python train.py --n_layer=9 --d_model=1024 --n_head=12 --n_kv_head=12 --head_dim=128 --d_mlp=3392 --vocab_size=8192 --activation="swiglu" --norm="layernorm" --norm_place="pre" --norm_eps=1e-05 --positions="rope" --rope_base=10000.0 --rope_fraction=1.0 --qk_norm=false --attn_scale=0.0884 --bias="none" --tie_embeddings=false --parallel_block=false --init="trunc" --init_std_qkv=0.014 --init_std_o=0.0114 --init_std_up=0.014 --init_std_down=0.0 --optimizer="adamw" --lr=0.000388 --beta1=0.9 --beta2=0.95 --weight_decay=0.38 --lr_head=0.00466 --grad_clip=1.0 --warmup_steps=561 --schedule="wsd" --decay_fraction=0.761 --decay_shape="linear" --final_lr_fraction=0.0 --batch_tokens=[65536, 131072, 262144] --seq_len=1024 --doc_mask=false --train_tokens=944600000 --steps=7009 --dataset="wikipedia_en"
MLP neurons of a small language model. Each row is named by its layer, matrix (gate and up: input weights) and neuron, and shows model dimensions 848-975. Each number is 128 + 32 x the weight over its row's rms, rounded and kept within 0 to 255. Numbers have three digits each. A neuron's up and down rows have the sign that makes its largest values positive.
After each neuron's rows, "fires on" lists the tokens most often at its 100 highest values on Wikipedia text that the model never trained on.

L4.gate2401:162132097149139126118187168170102109083093111149115145111126117173172053197121121096120089129134147136144131120109119113067045103139110093088157177081108144105174138094151105153187133119085161143106143075074137137184073204143077118133110158094109139139172091122094116128102137088095159073106103108113076149107169129122132068142181103132121124194177139146170135161156158114139090136144
L4.up2401:141147081108146102179162132039128064119104156115123100095145117179124145124118131152105120153117058060072135149115109150184131132125120139093076112128107089133138163127084108159188043088094090047135121115136178116186125164113125110096110114104146159129153141138179143150158060149092125114047115118135145119081141113096141124162098135094139116150131131157135131119138160108174123114085
fires on: ",", " work"

L4.gate2260:056166100151156100123097134117111135118174113095080157105128119107136098166092114109079106111077157152166151141147195110099110152043165153149076093121174120167159069162098105123191137117135092089157181147121125138099097107149145192113108108094163158121156169186054127127119102151124125121111117103039085095102149105075141142135066116097055113101117175179109106129121089049167133125134
L4.up2260:133104143143105100165101135094157120134122139135045126115157110137111131124127115134096040061153058140095078127040078137118084149101176154203143043109147087088103080074106103167122187114111134079152177088152181152086112127099209169077086139126180130145117121176114136081125105117118103117139166089125169113141138178156103105108098141145109161117102083123191128178114139177115126140120
fires on: ",", "ur", " of", "ra", "w", "ph"

L4.gate2893:206166154119156139118077159109135145124112141105132129127134150098111154152164094115154142141146122180167173121149060120160092117102139126133141101121085145111161116148123158116131071152153081094112087090110140150050126112132143069117047141097115163180075117159121019080119096134123095110104143148173114143118165074167104194088082119130136139192191108112151117070186064030127157088152
L4.up2893:125168085153139184136124111151128109077074139113131068110186094123104113115116147134115107132102157098158211062118133158146114047174064106145064094128144173124144185162111147141123154178121125165156143141148132186091073161091090139112084148167102079113128102114154168115157142134152123095074089129085141178140145098163172080175127188149135128107104144076065126079106074106119169093063
fires on: " |", "–", " ", " at"

L4.gate1256:125145175144102200124173127139082122095157202110190165101108089188170130152070094137081099139076098111096141089202166126137110117125138140120099133123137151098123160147182109153162139077123109086119133058142132167107107156098067106168163191109109080151151069113148090133156147154119134109086096101108125128140139109083113159145070126088125110119140121095147135038091093070076076114123
L4.up1256:107134135104127158150085144095139116185168105123133109123153144100143101132069124139133136129051145130148115119140107164035164101146140106105074111135149154122152140088089141147074127129157157095151111179109089148114176147136078148128058134171093109181200037141174099071176138159143102149101093176075126150118052048173118103164145104112110158081180078132109121103120174085151143091096
fires on: " |", "es", "ont", "is", "ent", "us"

L4.gate1049:128135122140116161123133107128131139122088141124146160164119122160149140170127135135177152105065167123134058095097088156121094072151158143116106210116136131136057181102114189099198097150168087075094138104149107124178171087071095062054054189119030165089133099146092096134122132171165200166144127188098157092165167098141137093222124103160065143071126166096112181092122132194102133083127
L4.up1049:164175116077111142085130086158114108150091194090170155166110104143119058110109201132171114143122085099159132108106089185155044163130190114143120160152116177100132129131160169129147119094128015104184153093148082108141157128134112085114090133104108106117150059154150094090180053155151209073131148140146106124130128079163093099165084085171119136145096174105152145096165132139151110104165
fires on: ".\n\n", "\n\n", "==\n\n", "===\n\n", " ==\n\n", ":\n\n"

L4.gate2636:149162096175067142146170168119113114131138085056103102120165175138189085198126109120162086150146114137144113133119178119145128140081162130143187133102167131157173117162150082134108142135100190123143202195102143107116135163129151142114122167164097157155132118076144082126075140114139150158143122096093081132097180126095140159141133130116128116145181125118098083137106137084096128145185
L4.up2636:130159050112123141130094143167131118157109156147205121110113104118096124129147119095123102126136127091091125126097055084174130149109162142127183094132127122126183138183136100185189116131121096095095120158071143142197128126117113165144109110129082096117104141074090086083076140161102075141137114090129105105159123092125130128093154111090127141158089146162166127074118109126115117104167
fires on: " |", ",", "|", "197", "196"

L4.gate811:134120112106170129201127117115109135117122088137133117139085087054131151159162125087133118155078190108114107127100156147121106143133163124116146071097148084127142149133095134125099087112134124133146093095148147115093105092121160080111099145164116141197164143150111141103113049132138070151072156098170217147120128110148090215127120133132151188101089171129098104129064163134150126148152
L4.up811:107150153151150127107112067181137141135131123122120182131149181102096088055113144147172153103113118053124149126140157112168117107175092138063108147120117157072162168134103174104112122161065152068095136117198096158082102137121114174124159129099109138152069102110142142182184126174133126099101111147199070137148151087125120127171139132087063121167089129070206111099105145067117092119136
fires on: "n", "l", "or", "u", "id", "j"

L4.gate1067:155087126165103081125094135150105109138114108118125140116043087121104082124148151099145100098204073179161161084142117133098109176144176126048109143043163156136117066154098134135164163158094131116156139130106115141087132131134122095111170101134132116133086148071129123104111149140138062146142092145117096128139096107101071194140094111166146136122148084166179100098192125104108133105175
L4.up1067:184169144147116129188171156125156078136119079127118127099099133188058185041140156142145067089141067165128105104080149150135180149113143128158093104068090121114094098141142121175121084120156161139111180085108074153134105095151146158151098128112134113126154104105132160101179112132171084135167158108161022125156147109154137158101107077091176096143105091179121124124153072100108196135126
fires on: ",", ")", "ai", " in", "an", "en"

L4.gate2064:104106128133134154121123187146096134073140108119078139193116150112165153077121133147151097166149114113113162117157162121137167070166108151123169188111124160121075106099148128143094160123137143066123209124126112100182117087146094135122117161149124152081122082090228151122129137141141144090134188136136123204105103133123153096158122108186123112186146138109091084185121181154111128083164
L4.up2064:120162126131148174115104106107163105103080150146132111091189019129145118099160143135123116100103133151161120153143115166084164183107176130082137105128151147115179140143117154149169103085160091118199187124117117128140100136089167133104091161129146139155093141138078095139096124109167136164106134040104120120082075104116094149084183092101152101145104147121162113102154073157135120090077
fires on: " |", "it", "v", "g", "r", "ri"

L4.gate717:160102139145169122091109143188107164137110087119133129124067120127161125177106122160130135156147097138080090065151115148182138153103125144181146155082160184065161130107159078137118090119127189090084144111061081148139087156165095114159108190117160152116093127150125098118142128142137143161091113128143139169107137224143124144158101157128134118165204163183134178126074121134149117118148
L4.up717:086135144163107127071129126130105104101156102163094113183151139122122147129100146138170079172094151109122197118159130104110104141111116112126146165108059135099165157124180138135089150154104142129079157074129154106129133163119223176135082106101142097143121077126082171137108052090109127132142183135126084172134097158114101157133121119162111199064157154066168211173146072176089119097071
fires on: " of", " for", "5"

L4.gate1634:139108126166166190143111150170101139100124211149168135109146086101104109117172164100151143080077113084081117132124110119143135086184129091144185146128102197131114113074083242101038102145112167123170170118164173149142119166097158141145122139076100110137151110171130155147093128131108110089146133118123118171167149101145156151134119151201101145160159132092109104100143149130090119111103
L4.up1634:129147123133120137056150167123118117132142072156093098154115137095172170116130102176151127163142125167154141169160182097148111125141143104108197068109120100103171074106115132162162152142081080124124087154100099131073140102080079119098122180122114161114081123116116131120160137129140093105117120131128149122114137155120106148141124161080075084157150139087131118135116078152160109117195
fires on: " |", " at", " New", " D", "iversity", " vs"

L4.gate1191:134147145159174085149189131077107166182140138056207147112151098181174109180133147157137172103182150150103168121103155126110120130119158098112099125147115185119147086161120117180092111091090117139175141120104157145125118132174144177130169172065091126106089103110075117148132138160159131073167111105132131163157095162152066133125063133110115099169165143120187169143104120150121138111103
L4.up1191:148160130172085116185140107132115128127146171118143164121109135127089130166105129072068145112172144147148147175138088129125119147090137177170094100120136144182062128090126148120139183149123118126110155118079149106119120172138104180174116117161130169132170163081125173189109131133094138135094109142111138138112149169161094142135100168093129110156106112095136124127129132196070161091176
fires on: " to", "-", "–", "ol"

L4.gate1477:124151173122137170110130168095124161120108132132107075113118098138159158159059113114122155160150109092067082160148131162125137110147120085123132153126140137102096180139121101127115161142126108180162087176161173176141137131110123159165139194140118089142074110151122153105170118085132164154152131109127058179084161170121161099050116027158110033121145159100093164137056130094142158163127
L4.up1477:177135093104109104106095151119134123115076165165125155121152215117140115111076158120071122176141171133099086087158134122125081091161121165160183201123113075156136124144123104113136106157148132174114169076136129139171102151151161120163140141089115134166110062119059083132124111063122191154103151103080096129132154172111126121110158114184159082121190160115062129126141043075155130096169
fires on: "0", " first", " of", "M"

L4.gate1490:147140139065134121128117196170123150093142135092121115127114192129147116183111128124140118104139133111163083164167130114137130174154129105111087137086145099154135180164065053139123138147144134164096157117096126119114104106103151145164123176147147062069127166205169138172125127104152134146109084173083141157071143153162150095108124145117106165112169114111092170134126120136138155089175
L4.up1490:104104100173108139120106113199153094088112142125053124113139109148092113162153178113112135102152142080140101218107174115105071177140143103144210127141088145116107148137097151135112130176173119160133177170120147102129055077120137107125108142098086064151183105135146142131132154106116099144085083167165108079110104114095103155147114080098070084124158119179097155137149090160190136156130
fires on: " |", ")", "W", "85"

L4.gate146:180165130132079109145114117123139101142222136068117082066105144125101206122134103163172114139127077113131151115109118158190121136155062131131091090191124119170106127123116105132152125142101077109109115128164131112120147128111127139064199121105155206155134134104138094180073101130129175149133119107115087137119144156134160107155132097117143141102080168161132160107163143126105138097082
L4.up146:147143099106149104127129073106117112152170132122167147122151124070191130133180165135156099134150102064094163143135120126146174125141059082056131140156118130153138136149094123134145115156065087188101123120117148152123166101093146183148129136116137141047190078118109153119127076139145171081102125144108158098147146079195171098131133125144119157070067104142207133131124140145070119132064
fires on: " |", "=", "–", " "

L4.gate1327:113140115177103132102116093088082147113096127144171166153088140079146159107139141167131165080089162138149102120118123157150165118054200102109132134150151140145122125163047130132110124162109140117126182130171138138122139107145119085133111097145161149118174131070111128111104147173136148110168128132130066115145100106132095119110121100158101150106131173162126159151133188088144200156068
L4.up1327:123180115116107116119160179179077089116109139099084109140136084096122212150137153155091110082142153138043143126144166127125115132103120110164141120117059140097100162174158150131121124170160179189146170121122143099094097125155086127177179127169214134152166189102092092136152061085115143121124149175142130122144104121141147140106110123129173141117168179175123117134077101132144143143134
fires on: "ing", "ated", "i", "aged", "erm"

L4.gate1965:103123161141147144178094136103162124101109093090090084098115107174115081141148149110205118077100090129127130158096131100147116147113161140089147111131146070190098151111132084101082107120120091113092092101139123112173128167153075142107076166093127178114181097118113093119128113127180094099074143176104069134134160067119130127107086121104113106132167093084111152119154122105088101068096
L4.up1965:078141142147158131130153129154091099131134083151141169137113161143079183101132148119138141071175102191105164136123144171120132150068156107112145126158191099163134061146123110136139092140162120124111163105112139098141132100118141146082107160149155127099140127095118143161162206106155157141143102170072172130155163166084145082082143115105152154188160114128118089079084123153114183114117
fires on: " ab", " med", " en", " of", " Med", " ob"

L4.gate1730:115130191114105163159132150107135130167106158130158102161158080117122152116057100096121145104131148100172139117114117231115135128076111157116120140131143134123130096100103144128140155133164083112183084144074146110050167193107185147150104134141110175126098112153174106187143125142161163121164118130171152144083142149139116118116141094185111164161129131141078170101194119188108153138124
L4.up1730:143194096104138165172080046092142165080093176134158132118164156140107180154094123157112168157155141110195161180059107111169156096196078149135174118123135099111078122121128189101135180123207075148139117143098108103097099127075105117138121140143091143121162141130208126231083153134161179106131134144167133085061113120153142146120137107153105148199160162095044136137172131138129169156140
fires on: " ", " May", "ch", " main", " April", " de"

L4.gate749:113129117162081140108170111097167118094094081153124137181084150126115183108120136216154105124211020144143093124125182168111109135068122140169165099113138095056069109106104171100084120082130188097167097155068105181126108139134094078137141148121097161114150168148171124152047086092111114137151078150168099136112156154154108117147161141106149140091081103124094108151090132086104162124127
L4.up749:126139137137106116147105143062151115101106144146079080095151107098087156175086137086126150130144128114110143175073104118149077136173103088090158128080155163123078116157080121118139135149166136034181073112166096070120126123147104154131098132149089219091093091146098144119151106076126105122145148107129177143125114122180148147169077177168138143093103136113141080144076119177059100194094
fires on: "st", "z", "L", "UN", "D", "aw"

L4.gate2460:107110174087143157136161132136164131134082132090139110154101133149082100182168108126071119117146109175127149112156155164052092155099118134150145142105155075105162092106173133165105084106112143169191241094146156082086151176162173084158091165103046091102121109126123141110129104163107134160103159074124131097082114176129103098162124136118126126121091174123133103211219134162145179121117
L4.up2460:182144118133104142192165126131111099134117126091133080100106182145101174104108132129134101159156109098103093127163113169095108127098068136156115136120132176110137176092148114169164101093161115159130125150112106104171091065111155071124067112105058161143127133133138025169179142135178139163128169112189130125118133144130193133156130173128143149092081150159100094128114134070122113063154
fires on: ",", "er", "st", "99", "9"

L4.gate3242:161073102099136122177168113161112125172073126134125124080118064087046122125105059116140093136150145161137102082109104103136127121144133167091103132127187134136165077153133159156105109100129044105161150074069197142164123065108122156128186138164166167073167123144157111130127152118155196114073155063098180224083101103123148124149099152102175189088112128092094155132176059089186080121128
L4.up3242:142174157165145118153141115144131118127162137192175129182125119086171102148088114126057119131084148167141149115142119115054110107153067153141119053125163179112100125157076116123107166086148150151180070146117104130109104109084061151086123131153091132129148144112060099128149125199121160147145100148143129133136207121163141088074223067113127133186107169130101070116094122140133133160115
fires on: " ", "3", "aster", " \"", "ch", "4"

L4.gate742:156106128127157164150110092068155084118141160133172152097160136129182084106215102141195121155087125122129179169056135167145171122120129092109121181154128121102146134138151157154101192172093088142151087153182157148126150083143135150084143076107060230141136060090104101142160076182170184164109138139123047089177139076123166127147154099109096146091112155136158143139143124094083102182045
L4.up742:140111098165117160173148071108118124123122093115100155063149082137115128170057109137094164127151064104109139128121149059115123143175083063108082123149139122133148152146100125102108131109113134209063102061128176145177144122130100128102120116047153156110086096179130138113143112087140177197162142139113167153106116154165144142055115140140131177147093144024140118163107134056165108102094
fires on: " |"

L4.gate3019:148121138121147123109086130179115102139117122080107127125071180125129078083109136125104065159200136151103090142105114125162106107086125091135173136093140128082086136169099120116165089151138132126121107111129111143140161140154179151172142152159126062097093136116123148115118108138117161115146166134171088092067153127118110142099057130145112102094106085119115132145107098146106112126098
L4.up3019:205115104136183136124149135124133134141111173102095100106122122113159066107154135104079134183130162186113118145184183155114083144108109111144068127160119092169151055122168177124134150080187124185160106103097115174099099094118164084132192107183162069135130139127170136098115115098147182159137096138136127157047175111095122104113189126117093117097168084158066119115151132077063102131149
fires on: " con", "on", "ion", "Con", " Con", "ole"

L4.gate692:159117103117132155089147152147111113127128090066133093072074122171178112089169156107150139172152129118033105130100144120119118097141183184119168116167106143144170115112103101110114092113081213065161106124078059128155104157161123171158125138141089141151165100119070163129196144159109106137105111159104159093177179155173120111183090152115156088154089181117147159106175126217118100144134
L4.up692:183102133060116102080095146135111113128143106120088093102144062147166159129159114165143113138152141139115123116152193128161162177116170192142137123144106140143126094136119141136151113140161153059135119152108111131159054194165113214091128142195112094117168093142105211100104093131109114118170156119148171122121101135196098093113096094126084097147103149134163176110138149140123123113091
fires on: "1", "2", "3", "5", "st"

L4.gate2231:095067119133118127093141159124136125118134095102134156157142110136099126130147118096132153098126159140101147140154162094092152114183136156080139046121070175080051132120105137138164144128112135145100072117140135077111109063124112148052161133127066159094074115099090137127117138186106121152137108140063104151102138151124101127090137142101177147131111189145149086103185155167091198151083
L4.up2231:120092090108100155128137142166152118110137114093125152105127181172066080173113151158055135154154097131159140081124156131058164088178148146165132157083159112092075060168129139105169166140139159112100163169155177158091058081134176181078108112173092133117121130129131146154062094159168127188158165104063127100107084102128119132089095167109121137106161123139138091065149130144122123146180
fires on: "–", "/", " called", "-"

L4.gate1570:145152160106153205166137118142122141131170161149191070129143141159115127190098094124139146169045093086099112152123084141156164105206129157149113176108115158155150057053085154165112093111140129176130133158156136146051118153085170120136058150102150134127085140161148183100143153122133126107159113130095129157166160108112157105145107134130146177102081104172133094103159086119110112120071
L4.up1570:127113121079173128178170084111179136115078147159151094115138173109131084167122109183142123089129141087074135085087145079121140036115107148096118175137084087117163086119059092133069115178083178172089139065120082095088120150099069149094152114160181091165110144190171158150074147173125134117081146172115150110101191106164113079189145188134113147156093113140100096124167085089084174179078
fires on: " ", " |"

L4.gate2854:091120094173134066151077158136143118146161109156100136154126112120108129123093075162081141164113136119102136192150048154109136137102153137122120155073185103113073094118137117149166133130111140110118108101097109198131115140149152155155117160130042168123126105131143122178103181098141146120099165104171056187154093120062072116153176111139103108124158137156112056131117107118094106046155
L4.up2854:107156071153128150149089175090136083120154148135135172115065157132124175160149128088077092162145154126234084121158140161149088124134178137113163134137127127142086078077153130137190076091149053132100105144150110141053121139139164147116206148161039176087147166122146119171056120159132116157134116118120111107122047109139111143103188126123116183146117087163066100133164193130156114118147
fires on: " States", " US", " I", " range", " number", "I"

L4.gate2143:145125154174094129129107061183113138113135132193065136129086097078144163150080088191144157129109105159161158138128145113108178130171068147133083120142075099211157148172154133147140191095093143101143147104146153142144089086197186140161114126154165146138134162138108142124141118111088130082120125097024087076109192153115135075156137128154153135113160141129102131112228072119140183137157
L4.up2143:098164179134111066146154076092082125128127100153105115070127125117102094104079131173147132153140104130160156099073172104116119187137121140140093124113118071153134232138157079120149129119128127100101167118127108172112157147154160120152154106166114056170128130099085137123140127159153115109203100172098120148186183188169121096128163140138112225130066137118127139129160177128142130115131
fires on: " ref", " ext", " and", " very", " so", " em"

L4.gate1802:146109159109102112138161114184115115135111105099178105153135120119104110101100123151106083098091145173134144060071081155065169132176131118109120092104168132161134127155082162152118121092125114119185157091052103163141173142153084155081099134129099113104141145139101132119103133148138121115139132156161131121156087141146125155127113198173170122154109183169111131155110120134117167102183
L4.up1802:126087144105139175088121073165129126137089103113086136142174115120078119132099149080103191119164171173091138141088173118098124080104111075071103098123130060182163139168116099128100080108141171211107147129126148116217148081124114155112135125125105128099111144148088059123174136155127139187126106129118166153131097145194146095126118129101166129170105117143096122113132159122166107126124
fires on: " national", " National", "ar", "in", "al", " two"

L4.gate528:148142162175145160128082166121167127152130083136112105082060106144144127143141184140097161144118136181096073135145168114132119159138170178121133190140121164117130101100165217143164057142150197080105123130095085131115105179136163105140105114092105062138109112083191139134130163111136066152076096183157107173056106154138121107105153155119179109151118154108058154129126155148108129140222
L4.up528:149100126166123126123173126127165098167079090167135179159123090153135185143068181134136126125154145161147090128122181118125118112117144159082128098208138135108141133077160171144128057090181151135156140081074091191093107121168102133111126072130105083130140063108202164148200142120106133140080159168233162148106090104116107143078107108108164131156049144136093151154140140109122111157159
fires on: " is", " was", " can", " are", " have"

L4.gate992:159089171130141157150133130182185155116161176134099066098174127094089137170127143121171095169085065114142159147100142120155109115167096173126147107134155154081097113118128126121073118138142153169111084106150065178176105158125094084156098140176100120077100148135161182133119163075113093149107085147130148125141075099146126110156110097144139138139159073168147131074116104149142134138106
L4.up992:170161165129229126099137156137139188081124103098107134136141036104111159120126112131134135115091167169164170122096126162087146126179127118107112079098150121089144157112141146087141091161137142132135115104087116108098163142098130059129123123164090124165147164091097112127122165124152089150118149127166083059126116098145128104137142155084142128127161129125138066152135097156137100189139
fires on: " |", " with", "-", "|"

L4.gate3155:140123164119141113131107193153179131150141095124139075120108142151134119136184148083094088120134089173129133095096125127105102186121128156128131179110143140121150077173125055149102083116208159052135169170140159136101151161101171110148127156135126121132080081148125080115120109084098049158106108139144117166142161092147071169182128223104068109105124114113106135063090170098113138147171
L4.up3155:155114132165150133155151138084102110084113116114117102100144132116162118159127126108141119060160155169088101125132130081121099171110142129171143165096123150180167104111114101136118143153154164064100163147112095152148133102136168086164129108151142132162093111107105111104100069095086139130083162098117200067141117102092070111167101159094129085156159154070124144112132106122188127103212
fires on: ",", " by", ").", " of"

L4.gate271:120142157103112152093158144177128174139145120125139164180188179106078099137114141073065113128145138213154067131134124107174132175116152123175130165113162073183181122094135114126063189115167186099119122102134057142115181146135195123091092158187131128112169056158083069126146156176131027123118162164118123149162169125081113109159122118129089143132233076108138132137110151139120101143099
L4.up271:212163145103061135134165170113106113133174185118121151160129187069078135152101142089123080157154110114156171113122073113182115140149077094059151114137123150081149121150145130115114098133134121121181141126128100204157151123146106151094102097148162122157131162178119103126124083094132097131119175162092178153165146119154105148043189152106163118109149149089109153135184169085127147119142
fires on: "it", "an", "z", "in", "un", "en"

L4.gate1855:136162154172159164150102114122118135126128106136150150158094067144086115148188112090173080091161136140162084149174063129117129108156138153072141126112184141174090214121099164143128097054119150104134119081161129127109155118165133142168116087109103111115115083175097136050137165088135057103131092147109177095149165093060131172148073153146143056128126135107191062105106097157067135105161
L4.up1855:102156172143100110168102123147122143131101121123129129163134108115134138118163120152157092105135155169153097129083113107104101134135141170164114117085221130164104176090113138138066052045092113172087106098121137152103117152152128081103072119151134118134148095118130130111137091071166162090126095118130158079119127142124135120119107135091091095127130103094158108140070130147129110124158
fires on: "|", " ", "an"

L4.gate3097:116118121136110154136118101209133070130066166129107099113102096105163146132159162171161053113136142164125154101141155172161117088126174115143118138153091159185069153103103177165134096077164129101140112143141088119134126190104161118144131095160145132033136098124139121136107196062200140120078086145116125177164132121186128075169112129136162126047081152062159055110132145152151196155032
L4.up3097:104151146112120081113165145133164128105122149099149143151128186125164135103194126132137120102182114125151191131125118112129123112130135129127147127147105136148113143144181165128072087097125104125181129092114146081124181153113180134035168143154143181108063133124132080065137164157168147149193109082120124121101118120149110125115152117144137135121132148036155117173074110199093162161074
fires on: "ab", "ib", "b", "erb", "-b", "ob"

L4.gate723:132112176203100168098143124163107167129126175167130146112119131139111145088151137136126066141148121149139124167150097173185099128106157084143182172122159131118037130095125154141181091101151081069134165165185153156142144155129137058145114218153141102187139138117152117109106123092152135078159109117105149142165145109085189128097119150157144122157187110141161110187080082135146138099137
L4.up723:106116125157109169101056127149141126138120121143202132076156146135140108162126105129158159107114087120148190115138146157154150105122086140133110131080125147112139164196070067111149093120122132048176127088167153167145117134139139129119103183154162166129090128134107117106110201169140066140127120111147195143151070115172128118110153134177124146184116216109116100131163102119172130156082
fires on: " |", "0", " "

L4.gate309:185127133152080182112126079117112112134141144187110113160133107147069116198086077130132129155160155141153092183116163145081129086155189089170127099149100156128121085149128142081122097191135122134177124151125122085125151085112135092126160121159181106213095159091106101167137063163126136118141061188125107137130108101129124125158168176141150109099135081162123119117099140123103130141123
L4.up309:101092156157171164129142086118112123059120124178092112093116025134114124153156173130186094099143160161102113186142110089146109118114112100111090162114124141152159125115109094170081124126186153090198171106141099121106160107138160057112142144183152069135110104114084192098105136168108109092128131122141177150104158143119101116172171163161108144157107098103153120090174093170103185120152
fires on: " ", "en", " Ken", "ö", " Union"

L4.gate1198:105136153140107091122103184123083122150131140137181064092049154059135154130089097128101157159105122081109129135139174099123113120145161170039100088107201104079110178159145104134114088161101107157167126145141103099105087139148109143171116157135131135133084148124173187128115176102099116191119100097076071163121100161158186118125170120102168139144095120144175130128082137106089131113130
L4.up1198:104157135116130158173133123126102139200156110118127102096192120095090134121159099187159133150104098123114146119103142132138079194120111100138120093083134067122084137169185125121100135118135154169140161126073111152167117082116133141154177130106152183152127182129185136125183161158123094085109091117110090126172144090167117128107111095095117121128142148106114067120097109146201107213137
fires on: "–", ")", " –"

L4.gate1156:120083154117124155109116155103146117163141192099119136114154134141165134109128100135089115133125072099110113129089142166148137193111123130153130083122138133109155146091101096155148170133167111099136117182180173165157120142040116133123134136115100089157122075128143129163154169080139133148126090141112059148166143119100142144125152139111144053185081168097123147150177162129121091121206
L4.up1156:153119079127167113079132112154081136146103121134145153163145090101097090148151133182122153153136134091116068084092113095198164120153124171155147094115134158092083161124114186108128139080073126160120163102178203109130081098162156165127129138156126151155036108164108140132158180109149128112111108127104170159084108101185107138120127115120131146093095135130122156132114104046135149129111
fires on: " |", "el", " lic", "in", "ic"

L4.gate1716:108103115158123111125174128115159115171097114140150073107126164106094157138138136141172133169133093131168125156098151087115151133161092119138118103105113160106122215174084147129118154082093118124106053129072186156073099107148071134090119152093124163108192116133150142116126106118143123066073069117112097112161112133103172131188137178114161083135126142172103098126104078084111143139095
L4.up1716:121158150037129100164134061118068101193127060127119106065135166102187081154147128122182108126145140134108146100120087086171123128082074044179157076131199101200164102125129097135153149137119141170136148117128091181058167096186162117123099162087080155096140194144118082122118169106153113083112125140149107119168140081125137082116159117153136082122117131144162137100124105165103112155173
fires on: ",", " very", " and", "ly", " more"

L4.gate1722:151192084194131143115085102099129104138170156119145131123123130172155114181104117146151113109188189112146096097057132121104102184159141105057150166145101202150068089166149139162107114135150160153167108134056048083165137116103149107131162152100072146130119073138112126100127131127131073171163094089121139146133112090164147117132189101190192096136131175125036126115154105121173129148161
L4.up1722:127107175108131135104100068166121164146117172178157173096154126159120153139131121129145131136187176112130128187133205124075154133105167085117154083163129111149129092104106100107115149083150165126151125168155135120166171174124118146131110139141057126150120146132161114112155157086083113196123118125139176146091158142114092104176082113140106190148087155115118126151145138151152160113152
fires on: "\"", " into", " United", "]", ":", "\":"

L4.gate3077:078089118148100165122165115152200117083089125125175123157118124154116139142149146153129117151107081120091156129121086172174112168086126104094082122107112118121127137135143130101114117075107167181164106143146103170101124106123153131124133137140076102078144117128141080157201135119125117121151101117155080121170179100099187181129087097095040172134095162086178125157130117088101162138140
L4.up3077:143164088146116151100143138140075120145163145138118127094120119164124093106146122150101114109136107133175065147111171110133111116140157172061120103185142092126180164128109113131135162110144146112092087093124121107126140173095141133119167095166148105137135092162101117118173164123158136100129129147184156110161115132171117183140160151074118211133117166136195154072146132127169110152171
fires on: "b", "ch", "al", "un", "n", "in"

L4.gate3352:102161129154180101152087084122183159136107142082150118111095163110144085136121131213211129123106111136101118128089186086089074149105135130118120141144087165188146160168076133081076098081127138120151140155131109134080196109104121174103154126084170139105140044196095133048211157121126122137076086195088119091058135109189118099154122107130125101155071155102124171160136158122136117064048
L4.up3352:132105122144188133188116137123148126174072131091179074113061132099155085095119158166154133126183158127122137119150133113067103061109143184215145120043101159167121100133129124128036131117092162129114110167067130120108144131190112140112118138155119153092185101150119092124116104118044107181087141127123136185072090092083162157145193138155189171118174132171081088130109150060136098103109
fires on: " Med", " gen", "en", " med", " Gen"

L4.gate151:156149089180096132120132153095152123125156117117140096145118108111040171114093138162146136093105110190137158126157120059151146128102193103183151149093141081163169126140133097101171143126076145132164128098138133088155166101134091156119152138089110050079101133138136131119103090113091105143160110124145055161167085127126090112091133109170070166116129080124124107125186159144152198108182
L4.up151:161155084110128141096142136114064147122181169082101116146148140092077192122058136100105078119129110134162139071163200105097135064127172094156151127099158081166175086118099190139167085156076137109145120082087091087160134132077119183065141088122082140054142142175247123159166129115113086141140124119187121143083044134186060083146098107111143143136100099149103122102134093094181154162152
fires on: " family", "ond", " group", " band", "oup", "le"

L4.gate2203:109189075176150136095149110128133101119130112135146126119059114181107155139117115110105148081135161171139128147126118150163147076167113106172112061166151155151145155040133150150125165153159168130070085138086141168150100177134093165128118148107121153157105088061116185102122121121127144129142105172118114136091106145120147175144130145091152121163133152131153129079153142119164113116140
L4.up2203:128103106117103180138129129116146139132122165128105190101119086197132200180121142126146138200075151112117145151201175080068148152196098092118059077168051109115115191095143039117149135165181113154133146182125123134048144116095170161130078134120093164102133130131115089152076092138075085138160165135172058082140120119080132124073142111119132179115096164139089126118112192118133154126065
fires on: ".", " (", " [", "(", "–", "/"